Part of a small language model's weights.
Architecture: LayerNorm before each block, learned positions, biases, tied embeddings.
Training: 692M tokens, 5282 steps.
MLP neurons of a small language model. Each row is named by its layer, matrix (up: input weights; down: output weights) and neuron, and shows model dimensions 48-143. Each number is 128 + 24 x the weight over its row's rms, rounded and kept within 0 to 255. Numbers have three digits each.
A block is one neuron, or neurons of one layer that tend to fire together. After each block is what it responds to, as a language model described it from the Wikipedia text at the highest values.

L4.up247:110087156105134134176108111153123121150148103134155179115138110115163140145121100119128109136116088131118097149120128120107130107122178155158161114144153131121134090153164129151119098166171145114140098113127122176098136170152111094104145092138159138089138186139107145137110116116143123135
L4.down247:093134138131137124123150112134160142157148159127161146097108162138152183125082134093110125090152127140199126118116122142095074107144126136133130091145143145139159132142123101127055158123129113163106123146143136173118151142138201099114124122094109135145097079152112157120136149134135128141
L4.up369:153118149101143116089151142138135122113130141131125163143169155168133136073126156176114105089147136125124073112136113118116172122131108163136143108107176121158084189151138103168107121106121159125114113135135145135154141171176101085162108101121128038112121087107145106109141150126128124142
L4.down369:165087109079116103085104126120118138130155159134118136147117110164152129110117101130146114091169167124156099082119099139156140124120145145128147157104107125163118139132117149144082117108111142168094072146140141139122146150092147139127100151099109128124137130162132160119176093136129124108
L4.up710:114148134159089149115170126128155129135134126116150144194159186135123134088090079111137085127094091125105106110129106139164167120149135143123147120118147135126095158169130123094111116150137139120178152107158137139171157106110117075164091086131132094163151126103133171132146103098137135141
L4.down710:133126083136147128124134110157138110080180146127129126099167096153126123108083084145144112126108142129136100128111114129113113085158136157123141129054094150150150193144147082094088143122124136139150142119151129102156129121150132113125128109120119150124075152117156158105115119110143108114
L4.up756:128123103116124129082131136122118149123113122135124135117149100130156116099172100187167109131117116116146123145147115137118120128168076092142145153116111108146113160160150162095114132118165107161115165112109113180110164064149150118153115123122135125126124124133098116111143114094136096111
L4.down756:141106125121127148120101086138124132129158156166149187138134159112100134120108095102145096136110134107176115108106142088157078142147107095143108115167149145091148142079154169133138128144146090150150129107128164132153164118128147144149102142118090155123128125112120121114085090115164158099
Description: Time-period nouns

L21.up321:134129104088148151122125127119119143123122138079132167104103131093084162106107142150089101122122093088126128139142131142107115131109133116168146127148117075092175098156096166159138145095170103131094110134109119123133127141171101129116149136127128163103120124142138134139106132093112165160
L21.down321:127111104114129128140088148112121130149140102165111144151148163136163126177106117110103097104126107143112169175123106112093125156141095149147145136111154140109158178169112119146160127091114133170122110158134126138134161089136113131104135090106084142135084145116200062147070107119127141141
L21.up636:103121121112161099117118117129120153132071119127145107099156131120161139142117167149105133104131094089166102133188140150128133167100108137093129151118104104139150105134067128131119153084069096129163181122149190147127095159161108122126130117147142157130139133106147166096113095117144136085
L21.down636:118107125121102160090127122128147140141127114138111123139134168105107106115093148129115048106124157115164142116114166113116120136127134103165161112114148143144122154122110151111129139108161091134145091116129081160095113137127081133126143137081149190136116187105115116104168107133127126083
L21.up660:105093185116105142121138173132147164161086113108160105126103142121142168140054158111168116130167138141108120175144170204143148133093120116104173087152149133141134138114116132133152123120108115142156108151165171097143118119116155091106103143155118116103144142107124114131118129128075129098
L21.down660:133161109143152110107149084149082114132170123118113142170084096138053139132148116134084084105132183118139134111133128147105127142133118125122137157145172114096129166121138145136111153097115148151118155091106148152139123140130141163123165099125129152149109122146153125161126101091127143136
L21.up670:174138139091152158100145099134146159134157121103123087121095183078092139134131131128129091116111111117099153147127142129150187089137156153067121122110150133136149148192112124152104153088145166122159137130163166096154148117114163111159125123162084127128118155115114133101119114126135146157
L21.down670:102093140169109134170126136151095143135140120130131109098118091146122124127172122102112074143101132120128071172155102166114089141106139110141149139117096138101123119164148145128132115129129158122132147153103126122135110132175145105161134124136139135117129125131111105123115123117104095132
Description: Connector before proper names

L4.up251:092101171085128126129150109097119149094141170169137139137087132138136166123167147138118102148099159151131126108142153169105155105126103134087159143132109136119109105111106093154123107123129145162128128144151110076132105132136114135150182120134106089152144106179107112168155128138116140152
L4.down251:101087093126120105129176122170140122088140138153143141111102097115130155136146082102098143135130177115125099150111173147135134175097129162133152163105086151141140136100106082141137107118110164122105097122148152129152124134145121131135116107098134117092104106161128139130098179114162129172
L4.up302:099144136087100140108118108148131186121086122158090177127100158125132109080142094124157113133143118128157141135179159179146160129123119132187147150159110122140145101100108136115122110117123152107107098102128123101090120138153085105132126131132180126140110061076125134148115127164164160139
L4.down302:082106104142159127131102131155143152126129103145124162097104166091154132108140144102114115116136081118147133170139135112154099090129137109132134144141141167145170115150130153126151094130084094098227124134084170132116161125130114114132115100093121127117144127123122141155106109127171146148
L4.up404:133121123106140150131170146114130150128131150140164126093119132108122129157119170130176124120108133148136109161180136094121150112108092118151162159141118172173167148109107078156131134168122101097112083111123113099144117120132121114112121122122130105097092107171105122095099088142108147130
L4.down404:126150112166132147143109134134105129130109160151104146158136133135101107133109105116111128154103105170108135118148143121129141153138112077088103101133140145129159119131075130132119082078166145123160089170130098129123097112140098118183133114129131172150172115154148044147136111148189098119
L4.up690:100107102114108130111126107162091161114105154168120082102132165108119121122136128099122145158116124098095129115156120136116156135102101119149142102106130150151132127119142134123096087180196141137120071129143125133124154128136058117140092105093164131144097129125080107074130141126155148152
L4.down690:108148079126084154127149134164112147173113057137167118125125120148180128125128126151185164155131074097109137104147149111173134149128133170148135134115135117133138109161147127110163097113142101123156110138165148085129119151121093158106108104143087109140171172110065120131123112148096119129
Description: Table-cell continuations and prepositions

L6.up398:148122168121146112125130111119137131142186101136142106106100125101097184139192120074117134140097090123112140115094102140116140132118171102153119140155113161115130118106123167120134112143122113131097112126120132120126148079099141100161105114135110100133115082123140100104114099129141108151
L6.down398:113108122132085097108107140168147166145150127119140144117136178179110131131091099128128170163120162130114168134149105115151133132134137128153157122144128140158106135085134099147131132116096130114099119093131150148087101128082089063137134171120128151115173086162111143167121145127096128122
Description: Copula after subject

L21.up224:138090090145131125141130156133138137157097163067141163146089134170161111120135111122139151131128161141112105120139080139109082137152147176148134104081131114113093115108168136133152094083131182131121122149136075084139128121109160102118141129128135146118136125096152147112143131135101124101
L21.down224:110097137101149120130123139155149130134129110096134130163163116211135149149098185108106123110154105104126129146151110103140128095142133126168120129091115157114087122118145160145164150122149151143115122120098110146126145110109116098100081101119176106111155108138153127124130116148094181072
L21.up332:138127110108111157140165091095111103126129107138129140153143118149159140168086157115140153164176127170144132114140125101104128157137132137126127084153110128132096128120149153131150090086116127128153181117156114109183116128146139160097118153132163141104161085095070112145134137129079145170
L21.down332:172122158139095136090135115154123121144143149126121166143091162172121102134115144151168161072054132110118096106108132142153146129137155114129133127113118121136171126167106113121109083160115141098145100123094143153098117124113112108127139176132131133123108141167181119133151150084113175120
L21.up523:126128087120101073168163095093109159171179132121116103142144045096127145109134165175128150166157152126132161124119119116099137136140119106158122115155117112097136166125125065112106115141106136129119125141122080121136139101108138121128150158135157105133160115156154109130112119089135132102
L21.down523:108128151125091183124066104134108147081141100133144115096114170125119197135123122124140100199153138126126143112102108140132110139108149112154132105148148157141112150116147129086169104133126099128121114098118155120128141184114093105141125138154127119132073133096139112130158140119090113118
L21.up730:142100169132099142162173112128118100141156102109145117111137118167143155131116119094137127125134176170161178114131105084076156131142127113113141132160104124158161131054134180126113117123073099139078151131099143124136152126154167133117118143094100128128161116156137129119145135109070142121
L21.down730:128106176118126164124087101112133142136120095114078135153131089129122109085152126107097101096161115150135127149114111146089192155099167121141135130116141140159105151107148169113140133125182139096150122139143134142103115141102131135142136117140151104158103133101121167145129129138150108120
Description: Auxiliaries before main verbs

L6.up486:122155087158106086159118141141151112167150146099082142137141116112124089111192111207097111117111111096141140131136131109118148132110110164160119083115128096132114125188101127099132119157117135141132139140178124126119105158096130114152132098125138087151102139072166114159156121088096124158
L6.down486:141091110174123089155117099169162130091095161145166103089123130119085095145177098151085138143135096113131158115138106145123195152123123132130137098100129159138080141104128127087140103159156123123115131106150116113156123135110103116156188132111118135088111088119109098154129167128111115105
Description: Year middle digits

L4.up16:127122121131126120134176128147104123136129114106113113137148103121094154108136144152134162135106094111141113106123107200116162116149127126114117131171136137092104109108143119137114091135126109120104107101140132124158112119077115116134154148107109177119126157110099098130138112128109161134
L4.down16:132126139111153120125151135169119172136109094114138163148133114116131107139126105130157139117129116130122115134143101206135132117131149114108120126128149161102093107082144120165138133124142114130118104082144142129201102108148124120137157100140147164094128132142106130163116112108114129098
L4.up285:116115119122142127162153135135104123165145112113110113139140104167140140115107139105194156154127091088106097146124123168093150120133146117113118124182146126132099133146076117113101107129124147132128109109143119146161127115072169117169135134122164119133100123142116144127147059153075151118
L4.down285:115147089139094131168134103122101166143117155094100103154150137155135116132110169103154175154133114099120118124161098157115159140152151106113127120183148117115160109093141102151131142122124106143123103080131124146174127139106173154110144149113112152082111136194145127172112113136131131105
L4.up421:163126134123107110134129169101094157128145155119094096109164133145166143121094158111144134102150170099117129140123103165196150121127138077173131153128115120144157156130130137113155119107103134136096110128103144129141112173124180129104107140121171106098150101113165081107128143132141114114
L4.down421:150119080132121137153117135154093138116102123120071151143082137125127125139099155079128155141162108097123085132149119130142109127152121146193096107140105137137175128127115105139165101124105151121125113118125143155140125074066133140145148161123088111099168156178124119171094152143118126102
L4.up447:132115127087119087155149124123159176162128131152151087171159102122131135107136168106158155124147098103157101125134127157150168108140155147152168164108179121132158110132124123151115126119110150158116162142142079149124107141134155111172142110114119090135116137152115139130147126153089149096
L4.down447:153088109141113081174131157110142171125078114117113109117135131144106130149154148094112120128147099085103129140171149165130153067142119108177116151104148141130133116118110136145118108082123133131117151148166092143144126150149146129183109186115135092090147074196137142131123150101138170136
Description: Forms of "be"/"become"

L21.up245:154119120125112145131127119147162148144138154125153126104087131138134134113150128142159129074123192155125118145154097172173119119134117131103139151117096107136121145155165132164172133138118128125074163092138135110127163142103156145142125045156135130158117140116112137109128100126120115096
L21.down245:146125099111102124133124149134198143165141139096130104085089132158129138121099130113178125139117173153089124141149116166171106119100131099121132134087130106127121135142159115159154152110104111137118146123119144127114147135093128131114153095157129139147132117123097147130145126150092122136
L21.up250:124143151133105080111109160107091112126177133118121122151135152151163168128171093090122111160130160145155154158143148181124115118112097111092108141164127165097165173189170145101087089102147119128116141106121127146114157149125158150102135132097158127124132122131129112108124125144112140093
L21.down250:116128161110094137134130117134066112154164092155126112114116066128118136138111104135121104119104148140139119137163107103146162137148086143132149141103113111100077115163117138158102111142160143071123141142152154135129098119146110138155139145123176113136133136152123132120152105122108119115
L21.up416:130121127123116149151122094113181151165142148108128126086091126163121142084152123114158121107155156158131115143156081170179139104139106110091146179155105125126096151132144135167162139102097102092096122101139142122123170118118137119149123036115163154142131137118114126116142114100125112110
L21.down416:117152135172090115141153142147129135157112109107155120188143069162079092131099140102119074157129120159110138152154136151181139091135099165119100168114147170110113126109138123127171132099122122147124145119127126129172130102112121126100134133120157120110117097162109129135134111142109126131
L21.up508:139125143158084126114138140165143119118135114142141148153132111127176136147130091091105111125117132109150117133164095138101156105137109124132091121131096184131133112161115128110146083143106091110128160083154121184133168107137148146111123113114157169143163113188117103113154100123136115171
L21.down508:145120170161097135096090119203105161174144115126159119121115101096150169169130144140137126115108117097098162092107141105111126135086163174107159110150108084145145105126131086116115130093123130136139132108128110149109095149177161131105151132121130109133145191143105108109113127141138166147
Description: Sentence subject endings

L21.up430:133149127125140080151067133111120139127179124131149087120106128164124107121130132146115147150113166142075136134107158125115139113127107131074115104140120145102121130155083100105161096113204123111142112102092145141128122133127156151142131103125146145131186150133141159119152086108124123131
L21.down430:167150091110110111159162114097151116109155125156165092129101124153127164074132140090152174130142119130088132119127144126116113119121150095107122149121076128115137123146139093144138149122168112134128095109100142153116090124139165116130121090133179161119135151129134113141139173108122119103
L21.up566:156148133131160085098091141123202113104108131128126111142099121166136133160133153085136144101109140134148158132102105137113116148100134131118128116160098094113124083158146086137150129121157145117121102149138139121126165141136118130109130105174127133131161149143132065125154152129157145127
L21.down566:159151140108139141141157153134126135146126111119120085106152140059147103081136096100098126141114091114126124154120119122132137128161119155123155173116135090154111107141131136127128123135152122150158116102140116100156168147075080095126148132106141096136160156088085119112133133119134089170
L21.up619:119173156145119105149149108104109102134128140131138098111115140144157110105157134123139156094110127142118131170164146116094099119144092180140101124143115104107160096099112116133137129126142098146122093143147150146135146112138100154126138092165145135089138195128105142108128170127102125105
L21.down619:088126097133133113131102146120129150129163126110120072176108102109150106122100102137148124123148165110164110135116154195126115127128138107123103125149131110139143087148145157148153090148144136128124157115125150141117136118165136093162113148164141126168124149152106141127130147121141119119
L21.up728:108152120108131140110151120114130109139145107157126063138084149166141118142129177130119110144123132120126124129154146096115108155177128112110108168163122089137155102159106105170136165136117152095149110148167119121142119161120131178138098141107115120124109126084115128104148150142131149143
L21.down728:091135135132140109130132154104114113144166150114109102114161144124125115120152121117063107137151123143135115139110118130114153121120124055130116144126175120102137152130136144176154190106149098139158132151114096107141133136089120108148155116178140098153160148068107106103144099165127132136
Description: Name-initial N fragment

L21.up145:185090132129090154159121145107140119064105157126118179130114139142128114148134123105160117067117130120106107109109140141114153134145145112159115147144155132135144095135127154130153116112083162099137123144154122161098155145114124129105150116106100134115120112138141171133132140157154194117
L21.down145:094151129106132112143077154129120130159142152132094063077155145097162153102152139082114122115152141142153104134152147110146134133100133124144134096165105124116117135120128156114108126151154156114112131119107112110117096159115105149142137130117138131158145123129128092097141127113146108121
L21.up172:159088117111131165131176132148093115136149141127146132083187131111119052136132131128109133054132140089128125134119113151131127146129125156089109119162161139173173090125118167128123091091086147118144143121130157097105145117142101150129117110123149101117131132101127165131140138163139161118
L21.down172:175136129142096151132096121131119148070102092119102092127147132083117178127163104122131120177119100111094156118157113171089110106129149121146139119133110133127090116152141127167140159141096136121096143110132144107122131148143162161115154078137143145100138127141156075172143096128155122096
L21.up382:122119086144080092134131142123145127122135166118114129102104142164136134084095150175136116107129139161081103134165125150153128101079097119136135154148147125131097123128149131134170063094093159117127110109156117152106133118137155138121153128125113165172137169121125144108142096166163154126
L21.down382:116109090143096079114119146145149143136128143112136111153129131158138121085164138142123085146117101182112083147148117179122149107123094148177138126159174128127102121130098146123107100152127094167107097136155152137116132133120153164118122152106132150139096140139110150121162095166153142106
L21.up500:123138145087118121124117189118102126158133088146088134087167106139112082114168139157124137115083121111102115118128196112135161134122106142128120163148165113114142159122133146156113117158127110136141108135125137160113087117129112102097155159106082094127165140154108099117128131128129132146
L21.down500:150128133112143135133151120156152164132126112108120156112189130122154138097121123144139109133112116121098128116151106139149175114144139134122109137114123131134092131109055127162124079128112168131126139157130167134142110117140122074147094110110102099120131094142167111139136110115121156108
Description: Time-span nouns in phrases

L21.up67:146110132134122137113076115130139136143131149125127148120138135107152147123105174121117115116138120151137104088186115142115110164117122068170126081117113150142106133094137135149131074155167148117126116117128110101145120145137117162149123153115124205128122127130129140158158112148138128149
L21.down67:132112124142146147114111125120160113148155122145108134139146112141116128142141139145129144133150164102177146119125142122111163148136142099148065116099109140030118120094128104119110109136169116113098154113119126108133132127150162109110145139084139174157146091132145126181126119132143137105
L21.up377:131160150100088104133121120122174113110114136155079134095139126125153102134208139109096128144128102101141083132153132104138131170140148104079097130138095146093129122150154167146097106149150139097166144115112148125109132148128107128139146111143113175149172156117162125122116089139132119118
L21.down377:102135143166129166089136116111160139144159139158124130131147143132131120106110135128095121109110150108132084132136081141130117131090115127134083120155134170101115094138134119134085102121121163113088103130173122132152100160106085154111158123090120120097093092134138128128161141072144117155
L21.up405:153113126140114111112117109125164108160137158116129100103108134154130152125128150130113097119150128161140066101172119111136141151121126098150134120159090136094105139096136107147120156156146149139125127115109118110136169114116185130084126134125110165106128101080157133117163114087127138130
L21.down405:149113157151080125104119121142139135147156158137090109110102144147124151120155159102106141141138176111112102110139127145103136128142151107132119139154145093110176127080114092106114134147140107121096163133139137092103100122115121057130163125122110128126086148131121163130124092142147109123
L21.up725:153134129129156123111142139121153070180121139123102130093146120141173129114162156126139126111093113126143127118137069092082060131136134100171170132088128132127121145172117137111149094141118123139134138109128131140147125120128158132174146105154136128130099138122175161127174098128119109098
L21.down725:154107113144134091115163142092097113120111135155093134078109088109115167172098153149111111108154140116118131105139109116110124086126082143150131132138086144155097138144084138123115118142126119114122138147159165143151160151150121168137159137104151134130119099134117147115127114118153103151
Description: Mid-number digit tokens

L6.up436:134138093123157154144136132117186141113095120147106117135104130165095118131073145096171113132118144125089142103137146131163121105087125131148147177155132129161173183094157109106138141161098115113125143132130115123152131084120138141151142143142119133113123156111140117125133148106087105133
L6.down436:146091139144118138150129130143145102140075106114127093096116156108124134095162174161122112121155147159107141132152177143143150139114104153075127124133153130129114094148138159149136169111144113107134109113130144143111132079109080130100154122128139152155117143130135115143140127125128127137
Description: Connecting "of" in titles

L6.up593:178091116121142099104112117114163131141108125131116128110159113125153132115177123136120118126125131106129121107103140133103139135165140187193150172159138096119125107094163104112120114156114127141150131150168110103115141117157143099070139080110115134145126090118092158122137153091102081099
L6.down593:124115144110160113101124147115124098133116104136126155163131081156131117125184112121083142150125096118121161111124133153139127103114131170109130159147133118138125127092083140128154179109148115120137155096140118127144112124126081135122128124120154059094133112115146147153104172072124134117
Description: Word-completing final pieces

L4.up216:155154155078102127123128112073130122133135155121123100159112143135148154141123095148142136120117134134145097129176063148117129119091118144072144101163165136111110137126133124110107134089127144103103131148111137128150088139175124121144149146113088200113107138121146103111118131177152147104
L4.down216:132113139127080159098149125097122149124152137103126135142179127084137154136102091164129132134141123068120127162195059149134154152127146124097125069113148148117116154158165114126111158118167102136097125149096093117103129115130110091138168141099100134093128123165122114100117106162134114101
L4.up604:134156113100169129081146132108115133113099118149121074159145144084158147129131098112154137114130134141151128167154091133126112103116136116152124111183098156125117139125105143137130163139108129149139118152197146095133142132094154117126128107161129171099133136117089104145099097151095117137
L4.down604:116142104107137169097091135111139129147114152166137080147124127131122122161113143152112148099123168157153103147145125103121099089119146104148105096149121127106068153136145149137098113082136114136126151147174125127118177159144136107113122112140106126111124146149138128111109089183091113121
L4.up673:129131113120119145166087074084156134121108114148084150144150135120114183165102132167155135133143096136148164155167121146130097140125095135124116108162136103085156093141153128114118134130132131132158097122110104158108095156170175151130127114121149149112118085111129144114147127147165171142
L4.down673:126138081174121166146167142157166140123092138092104140112173132144108131166135119174112098146131110102120109157176058083105144147105178126106114089112153113136124121128136155089120147118158164160114103112138104137112113169120138135166164095139155150124126164139144138147142133115119138132
L4.up678:123142091116130148113117118088156150062141119157086107127155158124163158150113086134118122139128144151143107172132128109139142169110124139132097132126116159105117132094153140185132172124140114109145117113127143120111145134128135101199118130125152130079157136162174153103122114111132143131
L4.down678:156196099113118147105101144113168112155141122166082107115113194093139079139108119102128107124120131127154137128103119113098121160137116094167127122113123163124155119139093130113149125120136167142163099172162084133107130123104113153161188124158127127109136144151126116146081111126141128144
Description: Two-digit numbers in tables

L6.up5:151122135122127091113149085144118119151125156130056150161114095105108145080178140118098093116125102124153082181149155150110090108160143092101142148121162144140139127142147122135141137129124125144099135136135122097131162094178119165140141125165156110123116119140156149106140127127102128094
L6.down5:131130143124087143135105151130096186143108115119148163110117121116142055094129173114119106161100140100180108141132148124162142089165135115120130084108116117143142143123148146108158122167145116146131153102128155095114113080119158159139133110111141153126132129113133113153149153114133138098
Description: Plural noun endings

L21.up221:130094104100158123154120112159128183128132131090134090098125110165138124134122127095118141143095128116126077121176094121126151124115166112140114141126115221139150079148104146136168149136137110123138134126180141123140142156137170128149117148142114123110137143109111143151144134113108158135
L21.down221:127174141105079093116090131143134141112119096173118120122142109113117167106134119118174164094129092128140114165101132138164139144148116102110111110140144146126129152094110142140123105108099143178141147148140134098103119109133098152129148127123106120098127154139161179135099120140138066143
L21.up391:118146164173135133129108132086114149126126122170157171092123150107135152108133143143138105176152144053153101106134138194110133116118131136134138096146159142139138163098131092110140116134113146164094102154131102094146166153161115131158110149102117133137119122131099151132093113119116128125
L21.down391:127124141130149164156206142138115118097100099110152141146144130073152133087101154165131129133104090112140115146072155153127117107123113149087123108117097119100113117097149147080150076119176116132134124109135153139112103148146147145134130131104106147145165137124145133171129141158104094153
L21.up453:129160090140148123132123112120127192186156125121129134117185156150134130168171156092120074128114135098110142134154104133116146141087170149158129178100116131126130164111118154147129145118146132117143094092120122176142128111198119125116161096149124105152155122087112156121139113116129138104
L21.down453:153137130136099136158095119161124101130154122144097112115096104122122111119059133164122114117143119125110151161092089130124115128127157109111136099147110114124150105123133161123181133131134144145184144116151117132119067157092121131124132148154138160121113084127135106148162127076113157143
L21.up553:129118103115117132128138141152113141150130146122098127123151088139145051138128099092098121158132155121125120115118134111119133115075180144153081120147103121139112173126110160115160144114143159134110136128150162132124160153172083130160165133148108127122127143136158148125125102120133138117
L21.down553:159116126122112114150096139106139081107125117139156110144149094166074136194126138117108130153083116132128091113147126166121152130131106088118132131094137114109158122097105134109133128149099154173135150121115109095088080113148088129135125113126122126099122182189125135092131100147139129130
Description: Biographical predicate onset

L6.up653:127128135147113164131109145150124148162155139129092157152116146078132123113100077152122135116101117113145133147125099112116100133086141080147148141140091131131094098121127107167196152133166127110113115119103131096103116100142133151111103136134139125137121122113089151116138102141147161146
L6.down653:163202101136136127140111143143139105156125164137131178142087142111126133133115129122163131114150103135095134083108128151137105117129110125122102100139138131129141085152115137142137129109110081147100177110089103092156097104127139136149155121174134142153174141156123102180160147141102111099
Description: Mid-word fragments

L6.up80:151096151114096142154156140128129076127122125106124127133151142181102126103110178083103121159138129120142129154139114126150133114106116130131116123149094108139145102131147106110132121136128129095149127144136131136134119120091166114070119176137145119112163142142156115144149095110148096135
L6.down80:147119127127131155136134079145113152149143095143114160142111125120144132152121152089135129156141153136155139084129096117171146086178121110122142108100115129125102155142116125131124157145107096093159139131098158097165124096178115085122140127105137145077121167120169156096127143119133133066
Description: Modal verbs after subject

L4.up413:068144123150126107140094119089111093126131120127077104138137127137202174132146135153141102158088103091153117096092145167110161108173106109094127133160134161148153127100075118116104137144115133167107127128122133129104151124164116079113070116135148102179149086140156113128149159081129133118
L4.down413:137111128168161083146106142105112129118122172131085146137137160100159163182128131154123119095095142103094160110126141111117082113130116176106140129162110128118132155110102094159085114163142107136112133127157148153087168131109076164155085135142151106145105112129139122120099156100125170124
L4.up456:158148160110122171111142130121110092099129118119095133098108122153129133158139099161093144113107142116162129158140128116104122130091111150116155146195142110113140167155139132113138133112073131137122093125154173100151129130161149106178132162084145140094123096159126132128133134191107130138
L4.down456:160131173155125165112141141116133101137096109082113156111101094156113143137090099110101104130116173129105090154139093140127130125115120129124118122142145146130141156139167147119136130124092145098137097141137165140140153137165108118160152159135137184088159086167087159110120144169115108107
L4.up531:160128147148157096102111090115111120118135138090064128170137139098158138136189106089108119109076109153140142131147121132106101142117124105116167164166110115094122166150105142119103127113127105107073116136147139186111130132184124056118133147170145125139129139068118146133130124117126169137
L4.down531:127116133155130092134084105148139112112131100083114121099141154086127129155166082094129149141126139128099105137164140119116093112135088136145140129161106143134146166141126088105129106160111141121121124121098136147105151151160054087149130174163133126132140137109124144128126142124136164116
L4.up609:069075137138113147131172118133106106106117156100134165136177116140103117073151129102122075126115119171098109129165146108117133153147131164128120109131118100116156108156117092082113111141137148155116158161118139155116122123181110101103143110139134115146104150112131146093114143130140175094
L4.down609:161102130133131139133112123118131140152131083129130142127113170112138122191143110134077129109133128126124145160104145095121095100109129087152129116111126143115155143127150100105147163133135133145157135130103171144146108121104096098110145057124148181147135140096164103166137162115100129115
Description: Letter n fragments

L4.up153:166118166143136140131159159109103136091176113160138137112106115136170158138103107179093134103118136138116125146128123132162150129141076121118095175131135117154171115126117144105125143105109138199158118126090082136153125163124151135130169136111145142126110137104134128111103102121131116111
L4.down153:125085129094115148117092128146115118136102131114087129107152096128120101137120173130159126139133154115115117148146165137103162156119115095142135145134142116129102114123160094111092150129140155088102089126167109147167126181130111121103117123107113145109144169158145111145133164120115167154
L4.up244:138139139115085134103107128103133149158111084130079106143148140115127135132107144118107067128127122108208116119170119144180121097137132135105121163152143140135101123147095124140128144136127131120082127096141096099107135136083150129131113174141155109144112137116148126105162162120142153162
L4.down244:147160134106120106124106144108123144104137119166088117104165139140109120102104138107121086139158139091164137102114126155138111139113112146094116117097175120108110125155145144168161152132142139147085153121113095112085127090085123137158138143167153115110091091134156154140108155116091148151
L4.up253:136140135109171132155128115119146134140138119130114104166106105119153129168118148129157115103138170082142128088144082130142143121149158111141094166163133138132133114161109148133134094119118131148109128116126128129167123089097144136125135155134071155123090103119064142139109126120139177121
L4.down253:153103113136137162152115123119122151110164132136088118145131117120108151137074125103120097100169181112146103139117101173175147149146143134135061109162165096130140100138095095135138143093142135138122145142111169145128157073104115113125112115139069146097092148085142152154110134099173135140
L4.up462:146167152120151153130122127097117130107152128160118148147129091177133149138115156077096093135149139081144114132135132140098130104093184109134117147134152133147112139156109093119126125116131177134133142135119146084121121160120109112160144125130066160108060124150116169115146113096129160151
L4.down462:136139126126140155187127148136155154119137117154130134109129105150083105146068149143100071107142143098141157128139116159095128096114180113114082127131102147144117164143103135120129148133124161136117166101145159137150179106109108096151166107127101116110116161099113115093124141119149117150
Description: Clause-opening pronouns and "re"